From a checkpoint of a small transformer trained on Wikipedia.
Training: a variant of Muon for these matrices, 348M tokens, 5306 steps.
MLP neurons of a small language model. Each row is named by its layer, matrix (down: output weights) and neuron, and shows model dimensions 64-127. Each number is 50 + 15 x the weight over its row's rms, rounded and kept within 0 to 99.
A block is one neuron, or neurons of one layer that tend to fire together. Before each block is what it responds to, as a language model described it from the Wikipedia text at the highest values.

Responds to: Start of structural lines
L5.down25:82 69 44 16 53 52 25 47 56 28 49 48 53 35 58 71 52 54 66 55 48 68 42 68 75 57 10 55 45 65 45 23 68 39 54 48 39 49 40 60 61 57 48 54 40 55 42 45 46 62 42 56 46 53 57 50 39 70 66 58 52 31 96 34
L5.down98:30 33 21 45 74 60 46 56 46 34 59 50 43 46 54 43 68 59 58 49 71 70 44 44 39 83 52 30 51 68 41 38 70 26 64 51 34 27 44 44 43 39 44 37 45 25 37 73 68 48 59 50 44 34 58 39 56 46 50 34 44 65 54 54
L5.down276:50 63 46 49 46 26 50 36 39 44 16 63 60 34 35 64 64 57 58 35 50 51 50 49 34 48 74 64 47 67 68 64 43 48 36 52 55 74 59 64 69 35 63 54 37 42 73 73 62 29 36 28 60 74 65 67 63 52 59 57 60 48 44 69
L5.down509:29 59 70 40 66 69 26 55 69 61 27 70 38 28 55 65 50 44 43 50 55 73 59 67 67 63 31 37 53 63 51 55 47 54 38 48 49 67 32 75 45 40 31 64 58 40 51 33 49 53 35 32 59 39 41 74 55 66 47 42 68 72 35 52
L5.down724:60 50 56 46 52 23 36 53 62 48 40 47 47 46 64 58 46 47 78 47 48 58 28 77 53 62 49 50 44 40 40 50 41 45 56 55 40 53 18 42 74 64 43 51 48 18 70 54 51 54 65 62 61 63 67 59 57 36 35 56 73 46 63 55
L5.down751:33 45 50 36 76 45 40 44 67 51 47 49 31 48 40 54 49 59 51 69 63 58 44 70 64 56 19 53 67 60 73 49 48 41 67 46 57 56 34 52 55 27 84 46 49 63 68 31 56 49 69 31 63 34 46 57 60 36 50 54 50 58 84 40
L5.down893:48 40 42 53 50 55 66 50 48 66 36 38 47 55 57 60 49 59 53 56 65 47 62 74 66 45 46 21 67 88 65 43 00 72 58 39 64 53 65 33 40 00 39 71 46 52 39 32 28 69 81 64 43 68 15 36 73 36 52 48 64 44 40 42
L5.down928:58 48 41 57 77 51 45 65 33 39 52 69 53 29 13 33 33 57 48 36 39 47 51 63 44 84 19 61 41 27 39 27 38 59 62 67 50 42 47 39 56 48 60 49 69 34 53 56 60 40 60 77 46 62 65 51 65 39 43 50 54 67 40 36

Responds to: Wiki section heading markers
L2.down93:56 40 76 71 47 27 50 27 56 34 56 55 49 43 44 48 36 55 49 19 30 47 35 67 54 21 47 30 83 57 55 53 51 42 89 52 36 62 22 26 48 17 21 53 56 68 70 69 50 48 28 77 43 61 30 68 39 42 85 40 78 40 66 31
L2.down174:47 50 63 18 40 26 50 47 44 75 51 40 26 70 64 41 56 45 48 50 58 60 48 80 53 71 52 32 61 77 62 44 69 27 63 31 52 56 34 25 46 43 66 39 30 55 72 58 41 40 79 59 34 29 22 84 77 76 27 52 57 45 32 51
L2.down217:37 60 43 64 63 25 49 52 32 37 38 45 27 41 55 53 73 55 82 49 65 60 18 60 83 23 45 63 42 71 42 29 28 87 70 57 52 50 57 58 49 38 48 76 39 41 20 38 55 47 26 46 48 38 52 27 66 37 49 56 77 48 63 41
L2.down295:40 54 47 68 52 40 43 20 30 55 65 49 34 47 43 51 63 34 61 42 19 65 29 61 48 45 63 28 79 59 56 57 60 74 75 61 65 18 58 42 42 61 65 62 68 66 42 46 70 56 52 52 44 42 05 40 49 53 54 61 51 54 79 48
L2.down299:68 52 23 53 35 54 47 51 63 42 61 55 39 70 54 46 34 62 63 34 59 38 52 48 54 50 60 37 57 61 28 56 45 61 79 37 26 61 31 17 72 36 47 49 54 62 58 37 40 43 72 54 28 42 49 63 62 54 79 61 86 62 58 49
L2.down648:53 49 36 41 58 50 51 44 43 29 38 54 23 26 53 61 32 62 58 40 48 72 34 62 26 69 60 41 41 70 62 64 48 60 50 44 42 62 42 46 45 63 21 41 45 43 43 66 41 52 67 68 31 42 52 47 83 64 54 52 60 58 59 29
L2.down735:65 77 65 21 52 45 35 52 45 47 62 59 44 20 43 38 65 50 42 49 42 68 48 79 34 52 38 29 77 65 38 38 34 59 53 38 28 30 67 46 67 25 65 64 38 42 43 34 48 52 61 74 46 42 61 35 58 75 52 63 81 31 78 23
L2.down894:58 65 71 68 32 48 64 37 73 53 51 54 35 68 34 75 50 34 57 35 72 47 23 48 91 48 63 44 38 76 47 45 65 54 49 37 30 61 47 45 54 48 53 49 61 58 58 21 56 51 38 48 35 39 42 40 80 63 31 37 83 38 70 36

Responds to: Mid-word "a" piece
L9.down244:61 51 78 52 55 38 45 84 51 36 87 38 65 45 33 57 44 70 27 44 28 42 50 34 38 27 74 76 44 67 67 62 49 37 53 77 43 67 19 39 49 19 55 64 60 31 48 45 18 25 71 32 60 60 23 61 54 51 52 43 50 30 53 89

Responds to: Letter y in split words
L2.down131:41 67 41 12 47 26 50 58 45 24 52 28 40 57 42 73 35 37 80 63 64 53 38 26 47 54 92 25 17 48 37 32 54 57 64 52 46 31 30 52 39 42 46 31 56 36 40 55 47 56 63 48 55 50 73 53 65 52 58 26 46 75 42 58
L2.down261:50 88 41 35 55 31 32 49 21 23 36 49 50 33 51 52 46 53 42 36 41 46 45 36 44 78 53 44 41 39 58 51 50 35 57 35 62 44 38 70 43 49 66 41 62 48 55 29 14 46 75 55 62 42 60 51 22 51 64 44 23 58 60 58
L2.down379:51 68 37 35 43 39 55 55 57 41 49 72 31 41 39 51 55 45 56 56 90 43 18 42 44 57 62 53 45 48 37 48 33 43 62 55 43 51 57 37 46 58 45 43 39 57 35 55 47 70 56 66 52 67 44 39 55 50 56 38 37 40 68 23
L2.down491:55 39 42 34 39 62 45 58 46 44 63 37 43 60 42 83 56 62 61 41 57 39 38 72 48 58 61 33 70 50 56 58 72 37 26 43 38 50 55 52 42 26 50 53 31 40 43 47 83 60 43 66 66 27 45 52 77 54 51 41 59 70 58 53
L2.down538:51 52 53 55 55 34 36 50 39 65 36 26 43 37 18 54 52 56 66 35 47 67 40 28 25 41 86 38 40 56 28 32 42 48 58 34 69 41 46 54 65 54 23 49 38 50 19 50 23 44 57 30 44 57 39 64 38 61 38 48 09 66 45 27
L2.down567:48 57 40 64 23 71 46 67 20 57 15 60 47 46 33 52 41 52 42 53 42 60 69 81 49 59 51 36 61 34 50 14 43 54 55 58 48 47 57 68 51 63 34 37 35 48 60 57 64 11 55 63 49 41 44 66 58 62 58 63 85 38 44 54
L2.down586:41 41 34 45 66 69 42 60 31 40 57 30 54 55 35 85 54 47 51 46 65 76 25 74 42 57 28 63 30 57 31 34 47 45 59 46 61 41 48 59 46 56 54 83 77 32 50 57 78 53 49 28 33 39 44 38 39 52 45 61 71 11 56 56
L2.down925:66 60 62 44 54 37 49 38 40 50 36 65 55 76 38 74 64 62 59 77 54 59 60 37 14 56 47 51 44 50 54 48 60 62 59 38 30 51 70 86 66 43 60 44 42 50 35 27 48 68 50 50 46 71 59 37 22 69 60 80 52 84 53 56

Responds to: Section and paragraph breaks
L9.down562:29 39 52 39 56 55 32 42 54 37 26 47 56 39 57 70 44 56 49 46 65 49 69 82 52 53 56 66 69 49 55 28 41 36 41 63 35 67 30 70 48 45 41 57 46 50 58 58 44 49 39 16 38 78 51 52 68 67 30 43 67 45 47 35

Responds to: Mid-word vowel fragments
L9.down283:30 32 44 26 53 57 72 41 48 55 55 33 52 24 30 33 60 34 54 75 52 29 57 35 62 60 81 34 23 53 41 58 48 55 49 50 28 42 80 29 51 58 83 53 30 46 37 32 52 55 59 54 60 50 47 37 59 59 29 38 43 58 70 56

Responds to: Split-off h token
L5.down66:51 27 61 49 34 23 63 72 45 62 36 68 36 71 70 40 37 65 45 49 45 21 74 43 41 42 73 63 29 77 43 52 63 61 49 40 45 41 32 49 27 54 52 40 49 61 36 52 55 45 66 30 46 61 64 35 53 47 44 35 50 65 36 53
L5.down287:55 51 58 19 57 51 78 67 88 63 56 38 70 44 50 42 47 42 41 49 20 36 71 82 63 61 53 39 27 72 65 65 31 30 53 43 31 75 46 66 51 66 44 44 43 45 55 44 32 77 38 47 49 37 52 86 53 43 50 55 32 44 44 56
L5.down455:51 57 37 52 61 35 53 60 44 55 60 60 64 54 51 58 90 59 59 44 48 40 43 60 55 63 41 32 70 40 42 44 58 50 33 31 52 61 32 48 46 60 49 49 61 44 73 63 39 69 46 89 40 80 68 55 30 42 47 48 44 58 67 55
L5.down487:52 66 55 37 17 68 30 70 60 53 54 81 75 69 48 45 35 47 45 60 12 57 49 57 39 81 64 72 62 74 37 28 52 37 67 34 68 49 45 22 32 38 54 44 56 18 69 49 71 61 62 77 24 57 57 53 69 41 41 40 48 38 41 40
L5.down591:50 27 81 52 30 39 31 47 59 78 46 59 31 31 32 60 45 31 72 43 59 36 40 59 47 54 34 36 69 58 25 59 61 34 36 64 56 45 69 64 32 46 41 73 61 49 75 56 46 62 48 47 71 59 28 72 61 51 51 60 26 55 60 42
L5.down777:33 10 18 36 35 19 33 70 53 37 67 47 61 60 57 49 36 50 42 63 44 47 44 44 73 61 56 36 96 22 50 33 49 45 38 20 43 54 42 53 51 66 41 46 43 55 74 45 38 67 76 23 70 56 37 68 36 34 52 93 53 24 37 37
L5.down780:40 19 42 52 52 43 58 54 57 73 91 50 57 56 75 45 48 07 55 70 40 57 37 62 46 35 45 70 47 51 57 53 44 66 59 67 48 60 49 63 31 55 64 61 37 85 46 59 51 81 50 41 51 52 34 53 41 62 60 41 55 62 39 70
L5.down1010:44 38 59 47 51 35 37 31 54 55 39 48 58 40 36 68 54 32 17 46 44 54 33 49 64 57 71 49 62 45 66 65 52 74 74 66 56 49 30 61 43 35 21 40 47 25 41 44 48 28 66 69 56 38 56 54 28 67 63 43 55 35 33 73

Responds to: Leading 0/1 digits
L5.down205:37 86 37 86 80 57 47 39 44 71 52 68 62 68 59 45 48 45 40 47 50 23 78 25 50 37 79 81 26 63 57 28 31 80 53 58 62 67 37 43 47 27 48 45 58 41 79 69 50 50 50 62 50 79 47 57 37 74 35 65 34 42 26 35
L5.down299:49 84 31 18 63 40 74 55 64 62 65 45 61 56 52 62 50 68 75 78 42 56 59 75 73 45 64 47 53 43 47 33 67 54 57 37 55 69 17 41 63 42 74 28 57 57 21 64 30 64 57 31 50 46 48 56 66 61 38 67 66 38 37 46
L5.down400:53 28 42 32 34 58 38 39 41 14 23 48 41 42 30 71 56 63 49 52 15 54 27 62 48 56 52 64 67 56 43 79 44 50 44 31 48 66 30 71 26 38 60 55 68 59 59 58 37 35 54 32 46 51 68 68 65 61 46 57 42 52 66 60
L5.down515:19 52 31 45 49 35 46 79 42 07 50 47 69 46 36 46 31 51 31 51 52 56 66 73 60 57 78 49 42 62 42 48 64 29 51 56 48 62 31 69 50 45 54 62 70 53 61 34 35 51 72 48 25 45 60 50 50 49 74 13 56 83 65 48
L5.down612:46 34 35 44 13 29 44 58 75 44 58 32 72 34 31 59 52 56 40 54 58 41 54 43 33 24 39 27 62 44 50 68 77 49 75 57 54 38 22 41 68 64 22 24 57 55 53 57 50 41 65 43 40 68 37 43 37 61 36 53 44 47 48 42
L5.down899:23 57 44 35 82 39 93 41 55 85 68 42 42 71 13 14 50 40 64 45 25 58 43 45 48 54 61 52 52 49 62 38 33 61 82 74 53 44 56 42 35 47 46 62 54 08 41 37 59 60 34 27 22 54 38 52 53 21 49 61 74 74 64 55
L5.down956:36 69 69 58 59 55 65 46 58 39 35 51 50 43 60 52 88 36 80 45 49 48 40 32 36 38 32 66 61 50 42 36 69 49 29 33 46 52 43 43 32 65 61 55 59 50 66 47 48 51 37 57 77 49 77 53 38 42 51 37 39 66 35 65
L5.down979:54 42 50 07 57 62 55 79 75 51 66 82 54 59 50 42 44 18 59 69 37 39 62 21 43 60 28 51 57 45 43 55 50 41 35 41 50 36 38 42 42 09 19 43 34 59 46 53 71 52 61 46 46 60 46 39 57 51 21 80 46 46 37 40

Responds to: Mid-word vowel-consonant fragments
L5.down190:23 63 67 51 55 62 17 64 53 60 69 67 72 56 52 52 41 51 49 37 40 46 47 45 59 38 43 47 49 60 56 65 49 33 68 44 56 58 29 56 25 76 59 39 23 70 52 40 36 31 54 60 39 63 43 46 48 51 59 43 65 22 44 19
L5.down204:53 48 45 67 39 80 54 63 64 54 45 25 54 38 74 53 60 57 55 30 53 40 39 17 51 54 88 62 52 32 36 44 57 69 63 63 42 62 72 25 59 23 53 33 36 68 42 39 38 45 92 35 80 47 34 67 41 63 30 74 61 69 60 64
L5.down370:39 68 42 44 35 63 45 47 54 33 26 68 42 53 59 55 53 70 52 69 58 33 44 37 60 75 84 50 36 38 33 77 66 47 55 46 43 68 45 52 52 53 50 52 47 70 41 49 23 59 68 59 53 25 30 26 57 37 42 55 44 36 73 74
L5.down457:31 66 71 65 28 47 52 44 49 61 38 48 55 52 35 62 56 66 35 42 56 48 45 14 46 40 37 44 63 51 44 32 63 64 44 37 51 52 51 76 59 43 45 61 78 75 58 49 28 51 51 62 55 27 61 42 63 72 37 42 22 53 68 41
L5.down827:68 45 51 42 22 16 63 65 21 49 43 42 52 32 46 44 44 38 18 47 67 50 45 22 54 58 35 30 46 47 51 43 46 28 58 90 65 57 60 71 56 51 71 62 36 75 49 54 69 57 59 50 40 80 49 49 44 44 39 67 63 50 68 39
L5.down835:58 32 43 64 74 62 79 25 57 66 36 68 42 43 52 51 30 46 24 43 61 74 43 45 66 59 73 65 33 71 32 46 48 61 72 48 13 35 53 61 73 27 69 62 48 53 31 48 56 59 53 24 69 47 63 66 39 43 62 61 45 35 65 52
L5.down872:59 34 64 67 27 51 28 59 56 52 56 38 52 69 40 71 72 54 66 41 66 48 48 52 56 73 51 41 65 38 26 28 21 53 57 47 52 50 69 57 18 64 61 29 50 57 46 64 30 71 53 68 66 48 47 42 11 61 35 47 48 51 57 98
L5.down908:47 49 81 35 34 53 22 67 39 55 50 57 48 52 59 31 75 58 42 60 61 40 26 25 85 48 54 65 83 54 77 47 18 53 55 44 30 39 62 76 49 76 43 45 30 43 62 44 29 31 67 68 60 71 68 63 73 62 46 61 40 22 65 65

Responds to: Mid-word fragment tokens
L2.down155:51 41 49 14 58 77 63 48 59 53 62 70 45 34 28 40 55 53 41 53 69 38 65 42 49 70 56 59 40 31 44 67 41 50 15 29 48 53 53 55 16 15 45 57 41 69 72 67 54 42 46 34 58 50 53 51 33 45 56 29 43 47 70 63
L2.down269:53 62 52 67 25 61 34 50 44 48 49 45 79 35 55 51 60 47 48 63 32 43 19 55 59 58 41 42 27 43 62 59 53 44 61 61 55 42 50 22 35 69 71 58 35 53 41 43 54 67 59 54 49 50 72 50 59 72 53 56 42 55 34 49
L2.down275:39 25 68 47 81 48 51 45 39 41 72 47 51 61 68 50 44 49 69 69 58 46 69 60 53 40 40 47 69 37 57 59 30 69 38 32 41 54 48 49 79 46 71 49 53 63 89 51 37 64 29 31 37 35 55 58 80 53 38 37 38 55 14 47
L2.down321:51 45 46 41 33 68 62 71 50 62 48 46 60 76 87 55 62 38 70 64 76 57 46 31 54 68 71 42 56 33 61 43 66 28 52 22 48 49 39 28 57 62 40 63 64 28 18 79 55 52 38 52 29 73 51 75 46 31 49 73 47 68 27 56
L2.down685:59 54 56 34 52 60 37 45 59 70 45 53 57 38 44 61 40 54 63 51 63 66 68 84 46 48 58 72 63 61 66 44 43 50 81 92 39 45 54 33 52 70 58 25 40 45 52 66 57 27 58 60 43 32 56 35 66 54 64 35 37 58 29 25
L2.down707:30 80 47 59 60 47 50 39 55 36 28 77 08 28 44 10 37 53 65 62 57 58 51 43 55 66 50 21 39 50 53 63 68 46 71 77 58 43 63 63 19 54 69 63 50 75 52 32 78 71 78 49 46 50 58 56 56 31 58 63 60 49 63 58
L2.down779:25 36 57 55 33 58 61 56 62 57 55 59 65 48 39 62 58 52 74 38 76 62 77 51 32 62 49 51 59 49 56 60 83 46 54 48 13 40 44 39 56 37 30 34 81 56 58 43 56 37 57 40 48 40 44 41 41 77 44 53 43 72 37 24
L2.down920:45 49 43 64 48 53 49 71 56 41 41 56 34 54 57 59 65 38 86 40 58 43 68 53 42 49 52 37 37 51 46 42 55 31 54 86 53 53 56 54 54 44 40 61 64 43 46 23 53 51 67 37 46 55 50 63 43 66 60 17 69 46 39 62

Responds to: Word-initial second letter
L2.down333:49 69 58 61 29 29 69 46 11 27 33 45 79 48 66 40 73 70 60 66 60 28 64 46 50 65 91 35 44 43 38 48 65 44 53 58 38 55 44 46 65 52 38 36 72 18 52 15 49 53 51 39 70 62 64 37 68 46 59 39 41 21 40 45
L2.down401:28 52 44 35 43 48 67 71 73 54 55 57 30 73 27 45 30 46 52 08 50 45 53 64 36 59 41 84 11 37 68 53 53 51 49 75 40 47 25 42 50 40 55 28 50 67 64 66 76 62 56 35 56 39 55 53 51 73 52 40 58 41 59 60
L2.down608:43 53 40 59 39 50 53 24 30 42 48 37 48 69 58 41 52 66 60 99 43 59 32 50 62 45 64 54 51 30 53 37 43 58 72 55 37 40 12 33 43 54 56 94 25 49 62 23 58 41 58 69 99 60 38 58 89 46 13 25 43 21 26 55
L2.down672:51 33 48 65 32 27 43 60 35 40 55 65 56 36 67 43 50 47 72 56 45 68 51 65 67 59 75 40 53 52 59 45 32 58 60 68 54 34 50 49 57 61 57 65 52 50 21 78 30 68 43 52 16 39 65 57 65 37 72 56 45 74 31 25
L2.down785:44 50 43 38 59 20 53 83 75 48 32 45 29 57 42 50 47 41 52 52 55 61 35 47 42 08 73 45 57 24 43 45 40 41 63 31 44 67 61 60 31 38 50 37 49 79 54 69 47 46 44 48 48 34 46 51 59 12 47 61 26 60 49 24
L2.down793:54 52 25 44 65 44 51 51 55 54 49 55 26 59 69 45 42 66 68 33 40 68 61 49 57 40 57 62 32 84 36 30 42 85 58 46 67 84 53 59 48 44 33 24 76 41 69 85 75 50 45 52 27 39 42 31 56 65 27 46 48 57 38 42
L2.down814:49 51 45 29 57 49 60 64 89 57 31 55 42 19 41 20 50 38 31 58 50 72 26 79 52 32 36 84 49 49 35 39 49 49 26 36 46 35 42 43 86 30 54 57 57 43 52 54 66 73 53 51 45 65 75 52 61 61 30 61 59 67 59 68
L2.down948:88 49 54 57 50 62 35 46 40 32 67 44 69 44 32 32 74 47 60 46 33 66 53 64 54 46 53 64 39 58 47 63 49 56 32 42 80 70 56 49 43 35 76 50 70 44 39 38 61 36 46 44 48 46 73 45 66 45 66 38 54 25 45 50

Responds to: Early word-piece fragments
L9.down609:34 40 50 42 28 41 32 41 59 40 31 42 40 35 71 36 52 52 52 66 75 52 63 50 42 25 25 20 43 40 53 49 63 38 17 39 74 46 51 56 36 63 49 32 60 62 66 39 46 57 48 44 57 48 52 60 76 42 43 92 43 59 39 36

Responds to: Leading digits of numbers
L2.down129:55 26 48 66 33 66 63 35 54 62 48 44 50 79 54 27 36 68 37 68 62 17 45 43 62 64 43 41 27 51 70 37 56 50 37 67 34 74 28 20 61 30 67 55 68 21 49 50 57 61 29 66 27 59 36 53 43 48 67 38 46 32 53 29
L2.down192:50 49 74 46 65 46 55 53 44 41 32 52 54 62 58 50 52 50 34 65 37 42 77 30 36 64 52 42 74 41 68 48 71 53 58 52 44 77 28 34 49 27 48 55 41 48 40 66 67 53 62 46 22 65 31 29 99 20 56 46 71 68 48 28
L2.down196:50 44 40 33 41 60 79 54 35 28 55 36 67 39 46 55 40 52 42 67 34 46 39 58 21 49 34 58 54 45 34 24 34 45 34 59 67 60 55 33 81 29 42 39 35 65 57 69 64 66 68 80 34 52 58 41 45 27 52 68 56 65 27 36
L2.down404:58 73 51 50 52 55 40 64 52 57 47 32 57 62 32 22 54 41 28 47 39 39 74 70 28 61 11 37 44 57 62 28 75 45 41 54 41 72 42 31 44 52 60 61 36 45 45 59 64 33 59 41 39 47 58 61 54 45 60 76 71 63 42 60
L2.down405:47 82 27 30 39 27 50 58 51 22 72 46 54 67 66 45 36 51 52 44 32 49 33 52 50 51 47 49 36 19 60 49 45 66 57 43 51 48 51 26 50 34 59 36 44 55 47 73 69 72 65 46 45 40 76 48 48 20 57 80 45 43 39 27
L2.down581:51 34 62 35 44 74 21 40 55 50 55 76 66 41 58 49 44 39 38 33 39 56 53 62 39 45 78 49 41 55 49 39 52 54 46 23 51 46 52 59 65 59 45 45 27 30 50 59 48 45 52 32 41 42 18 49 63 56 74 49 50 77 86 34
L2.down988:30 55 50 30 32 39 39 48 54 16 43 60 66 56 55 56 54 67 48 35 63 35 86 43 28 53 36 32 61 55 34 35 68 58 56 52 29 32 54 48 76 49 49 20 41 33 34 72 38 54 45 60 67 69 43 47 68 64 21 69 58 51 56 55
L2.down1001:47 31 75 59 68 54 58 21 57 22 58 60 38 59 61 47 45 32 61 59 41 74 30 64 57 67 50 54 50 56 42 77 83 59 43 78 39 39 18 61 52 31 60 39 46 46 44 65 31 51 69 43 53 63 46 56 28 47 13 61 71 72 77 43